config = dict(
    n_layer=15,
    activation='gelu',
    norm_place='pre',
    norm_eps=1e-05,
    rope_fraction=1.0,
    qk_norm=False,
    parallel_block=True,
    init='uniform',
    init_std_up=0.0266,
    beta1=0.9,
    weight_decay=0.47,
    batch_tokens=[8192, 16384, 32768],
    seq_len=512,
    z_loss=0.0001,
    steps=6969,
)
MLP neurons of a small language model. Each row is named by its layer, matrix (down: output weights) and neuron, and shows model dimensions 0-191. Each number is 128 + 24 x the weight over its row's rms, rounded and kept within 0 to 255. Numbers have three digits each.
After each neuron's rows, "fires before" lists the tokens most often just after its 100 highest values on Wikipedia text that the model never trained on.

L12.down246:136130141130128156149098106093110118111090115185195107082130112117144116132132104071139111150138112144146079124110134108135129123126133139161114140134114108117124095091118115190130102148142130128135171147149168181139101136149125080145111128175147158132125103156111120080132159100116093133077142118148135165092115137147156141170135105119135136110082088153103094144095135194128133116109109179154116132123064138132149128147105134125124073153105130104111106089113115139123119123141126138147138141145101102150132134095133125136099138113129158135138126161121125154110160116113085136
fires before: ",", " the", " he"

L3.down319:085076161122121110104093112078080123154195097112147131112133115134125143082129138116172103145155147125115138097108161120124138078134148135100118067139146086119104119122124112098146103121131157118126040157168119134099079128109124115114116113131089151151115111109134116150144109102129119144187138111124136128159112151106101092128129104142138109118171112103164156127151102141129115114133109136146115117109130094169117138132115117106118130174068106114102126154135135115139121140171142118096105150169093140102167167138118132110103137129125099143116101144146121151119138144102129104
fires before: " the", " a", " C"

L10.down529:128129175086157142170101124142137091107129106134141136092175141132145145126121163093105161154126136085153124116130138137121151143169194167146099152124115130139167139085113120108132111107135141123105129143112132107056124149148143117152134142108125107141131173138147116100137079083155130120170092171149122119130110115131131122110112089116134129132106119112140100102139108163174160139148108120141110119166133142137125128121155106150108141148131056125124135125095129144141134101207109130107136149135144106128148175102099134128078091149123114120124155105120140165060134139117127144
fires before: "==", " ==", "ation", "ing", " and"

L4.down19:116103119118147122127157175128160121090118126133100103168149138127101160118131153127094119166130131111100110134149139173103092131128119118146139136153090095131127168101130111160133068122112102104087113123152080096111113104142101129149157126158133112153118101131157138119147095105125118147105124091150145105125128148132119107078116162132149101123173093118148095115168150075097138141123116119127174137135121116142090141124147117134094136115131103178141111137124139080152193126077142102147179127141161159172130142159112148138132128155121110134093123091163116143170150113091148162
fires before: " |", ";", ")", ":", "\n"

L3.down471:145146092144131057116109170166111128109143170108106114109123124168078086134137144132127113120125139090104102147143110111113094100105170126109141137131128129097182155138110096160115073098125103090114114145148121156142112159121115128152107117147144139146154146168082144122104143113135129123132131125103142049157174119123106123127105100150115091123147131119115155132110132157118151147067179139086113140103115131155126100101163107161132113109131103174124118125120111124103162176115129117122160150130139124096156144134096107127134084135117133083137122145159109121116112109107172153
fires before: " the", " |", "ed", "an"

L3.down50:112184136138101179110112182146137162094104108156087082130131130116163126128130135135117098108117152170143139127132084141156133154115123113197119132118148108161158149078108136167107130122123119112112119126131145150142134138132134161121100130128156107148146146104140150132123084124113127135157133126100117102182155134102155119131062109095145112124114103143092133103165104096183103110107138122189146175132120132158135128095091135095132119172117148099185139135142103159131104100106159159099142127155125124156126162148086085136115162150123103121124134143099133125134123122126117135
fires before: "ed", "les", "er", "ie", "ing"

L9.down513:123125166144124097134160115124125088078144130114130107121160116109094133114113142092117168155134113119154136116129116096141114106131174135174127134143088111146152137116132131162137146104135158116114115107117101112106125177125156165136056155137128080125132130111111158103108154133101151102084096109147142127094154088110139157063147134126123140123119119097110130114195130108145148101091116139179108113124127114166130151131155125115125125107079167147131142158131125104107150156128108107179111122085114111103102101113115104137136139136113065136108161157092156098109113125125110180
fires before: "om", "S", "op", " S", "ic", "ist"

L4.down115:131143092112102109127157129125162126144119176123178106143112124146138113136144173118138150110135102108145148128137101160104117113081138171092115155128108170136099076101128135146093140119122096110144130162136091095109191128157154135108115161173144149143102101127160158113075150123154124122124113184126138116124125154115164145132142128148108124091148131166158126154170157105103131133131102152105152110130097137085127130112109149120140135132136161111132150138171152131101084103173128125120113119172111125174137169099179116141106104126164122156095152136120117096151172141122118093
fires before: " a", " the", " an", " in", " born"

L4.down340:128194158105125138093138150090153092124125134098148128124105120116159148085121171113132183152093145148128130128151142128143168163130162097132149197093140141135129150131125170163136110108150112121115115110109120093110133101109110172137141142107128137144108099151144096122168129140118141106128143144142105132064143096130137149121140066133133133120120122138090162135167152168112130095116091135147120112102107127130125132106103116139159128152083103172098073129139105161170125125139170131163148177108171114142096132145096130123104130120150135109170141107137123117168147116095129116
fires before: "\n\n", "te", "ed", "as", "en"